{"num_hidden_layers": 17, "hidden_size": 160, "num_attention_heads": 2, "num_key_value_heads": 2, "head_dim": 64, "intermediate_size": 448, "vocab_size": 32768, "hidden_act": "swiglu", "norm": "rmsnorm", "norm_place": "pre", "norm_eps": 1e-05, "positions": "rope", "rope_theta": 4340.0, "rope_fraction": 1.0, "qk_norm": false, "attn_scale": 0.125, "bias": "all", "tie_word_embeddings": false, "parallel_block": false, "init": "normal", "init_std_qkv": 0.038, "init_std_o": 0.00729, "init_std_up": 0.038, "init_std_down": 0.0039, "optimizer": "muon_variant", "learning_rate": 0.00247, "lr_mult_o": 1.5, "lr_mult_down": 0.7, "beta1": 0.9, "lr_head": 0.00719, "warmup_steps": 200, "schedule": "cos", "final_lr_fraction": 0.0, "batch_tokens": 32768, "max_seq_len": 2048, "doc_mask": false, "z_loss": 1e-05, "train_tokens": 199900000, "max_steps": 6101, "dataset": "wikipedia_en"}
MLP neurons of a small language model. Each row is named by its layer, matrix (gate and up: input weights) and neuron, and shows model dimensions 32-95. Each number is 128 + 32 x the weight over its row's rms, rounded and kept within 0 to 255. A neuron's up and down rows have the sign that makes its largest values positive.
After each neuron's rows, "fires in" lists the words (lower case) most often at its 100 highest values on Wikipedia text that the model never trained on.

L4.gate154 [175 158 128 102  90 131 153 134 120  78  56  96 107 161 102 159 129  94 114 116 169 197 156 104 129 165 140 169  81 157 157 161  72 165  88 125  90 111  82  91 140 134  99 156 101 142 163 186 192 110  82 180 117 137  96 147 134  68  92  98 113 113  93 172]
L4.up154 [168 173 133 106 126 128  76  95 132 114 162  73  39 169 177  98  70 143 157 188 136  98  82 139 147 132 185 126 163 185 118 168 154 146  70 170 148 166 154 114 150 134 114 140  76 164 133 193 133 105 123 163 146 157 119 145  82 117 105  77 126  84 125 187]
fires in: "won", "win", "awards", "award", "winner"

L4.gate80 [ 78 124 120 134 139 138 127 114 107 186 165 107  95 133 179  90 105 100 109 125 101 133 162 129 101  68 116 138  65  75 135  82 155 103  93 149 119 181 140 115  74 211  92 160 159 150 116 138 142 141  95  85  78  85  57 145  98 155  85 163 199 105 196 155]
L4.up80 [150 146 177 178 158 132 112 135 140  86 152 202 114 159 107  71 165 145 134 129 184  94  91 131 132 142 121 157 104 182 120 206 113 121 134 124 162 150 131 115 117 132 142 104 162 152 137 112 191  99 145 133  94 169 124 155 159  99 185 155 127 144 172 128]
fires in: "own", "created", "current", "establishing", "determine", "defined"

L11.gate366 [149 139 121  91  86  86 140 121 102 117  63 130 139 132 176 142 114 163  77 145 148 216 127 131 103 142 134  84 123 113 112 152 169 113 113  88 106  88  74 120 175 119 118 204 106 132 107 176 143 155 170  63 110 116 222 132  72 113 141  99 123 167 136  77]
L11.up366 [120  78 127 118 129 126 168 115 150 172 120 109 210 159 130 138 135 108 123  92 145 139 120  90 125  97  91 135  78 142 143 148 113 134  75 136 185 102 156 173 112 103  76  91  93  84  95 171 136 114 110 160  87 149  99  87 151 149 141 122 135 110 122 126]
fires in: "and", "have", "had"

L5.gate363 [114 137 131 141 100 136 100  80 139 135  76  97 184  81 186 135 164 162  87 130 192 181 151 160 140 212 155 108  93 130 177 106 129 134 132  82 174 110 176 159 181 124 164 121 144 132 178 152 162 127  87 111 127 145 127 173 160 146 130  80 168  79 147 150]
L5.up363 [128 101 155 159 132 150 144 106 159 168 189 111 152 134 158 177 105  90 127 143  78 103 113 105 144  90 106 128 141  97 152 176 126 104 194 130 110 166 236 169  85 143 141 140 132 162 129 159 128 124 142  87 119  84 139 184 126  80  96 135 127 129 115 152]
fires in: "of", "to", "produce", "produced"

L8.gate275 [ 75 144 140 175 115 122 102 136  92  68 146 177 128 112 122 122 108  96 112 102 119 128 163  76 121  74 138 140 109 156 153 113 180 113 103 160 140 132 119 142 139  72  81 163  97 133  79 106 150 131 105 105  82 111  94  67 129 128 102 162 138 133 161 114]
L8.up275 [ 71 107 120 145 142  79 134 138 100  98 126 190 119 150  78 201 125 115 175 143 149 118 145 104  76 119 115 151 146 132 120 163 166  85 120 165 133 185 142  91 128 137 156  43 112 146 144 147 166 156 105 161 156  85 133  73 143 164 176 191 117 153 151 129]
fires in: "it", "he", "one", "she", "that"

L11.gate426 [114 131  68 117 121 149 168 156 103 144  93  80 143 164 128 115  87 158 156 155 126 139 154 122 121 105 168 124 151 157 116 173 133  71 156 245 113 176  89 102 154 153 124  84 134 147  92 138  90 160 113 199  87 198 185 122 133 122 163  74 100  60 172 168]
L11.up426 [141  44 125 121 142 157  97 167 175  83 164  82  99 117 151  93 106 169  79 173 124 128 146 115 139 153 126 161  85 117 128 154 148  88 111 166 134  80 139 100 135 172 147 140 137 122 103 136 165 153 131 131 134  98 167 141 135 152 218 142 147 143 122 122]
fires in: "and"

L10.gate375 [104 186 104 123 110 156 170  95 131 149 133 150 118 129 179 171  91 114 115 113 160 128 171 140  89 145 154 171  85 132 134  55  70  61 134  58 126 143 138  77 147 106 144 128 132 164 149  99 120 176 147 119 167  99  92 159 105 174 104 121 167  91 126 115]
L10.up375 [118 129 173 132 140 144 134 118 134 139 146 100 132 170  99 150 128 134 143  54 176 176 124 111 129  62 128 148 130 157  89 135 142 152 117 130 100 119 119 158 118 115 120 103 171 111  98  84 117 161  80 136  85 113  70 150 149  99  94 113 150  84 137  79]
fires in: "of", "not", "also", "only", "least", "have"

L9.gate116 [117  92 146  82 110 123  79  86 118 120 142 114 155  94 125 141 124 166 135  67 186 129 138 111 125 158  56 108 150 135 183 135 158  82 120 121 153 147 105 137 196 152 104 149 123 119 189 151 154 162 132  93  90 172 187 158 112  93  54 120 182 126 144 203]
L9.up116 [152 139 155 107 117 155  95 122 148  74 150 100 139 108 117  61 117 155 117  97 138  92 135 138 171 120 125  89  74 106 166 103 148 135  85 132 129  81 137 165 190 166 110  68  86 162 138 101 146 135  97 171 111 186 114 100 145 137 111 123 139 111 172 144]
fires in: "to", "of", "in", "with", "without"

L9.gate436 [ 89 170  91 130 104 138 136 111  67 127 151 121 105 108 139 162 128  99 178 142 159 129 153 171 129 100 126 101 147  85 127 108 145  91 164 169 128 123 170 124 126  92 184  32 109 108  90 150 131 135 159 126 129 146  83 136 143 146 115 141 112 143 159  86]
L9.up436 [135 107 115 128 160 104 121 117  44 119 150 132 120 132 165 158 123  97 162 133 119 127 171 132  79 149 101 132 172 133 145 126 129 110 131 140 179 123 121  91 102  62 121  73 194 133 140 124 110 114 142 221 137 173 105 111 104 201 130 126 119 124 172  94]
fires in: "which", "but", "this", "it", "that"

L12.gate417 [118 122 141 122  93 118  85  47 117  85  76 129  89 115 191 140 130 157  85  54 193 174 187 162 165 123 107  95 107 128 157 135 139 124 120 168 114 144  84  75 169 108  93 142  85 193 174 143 142 179 119  91 138  72 136 110 127 152 127 122 150  70 109  83]
L12.up417 [ 69 109 132  93 127  97  88 144 156 130 115 107 121 166 101 156 152  67 190 122  97 123 167 174 151  91  84 124 155  79 103 102 124 183  86 103 119 146 162 128 130 154 117 147 110 178 117  86 165 123 126 139 142 132  77 137 107 110 122 168 131 121 133 141]
fires in: "to", "not", "had"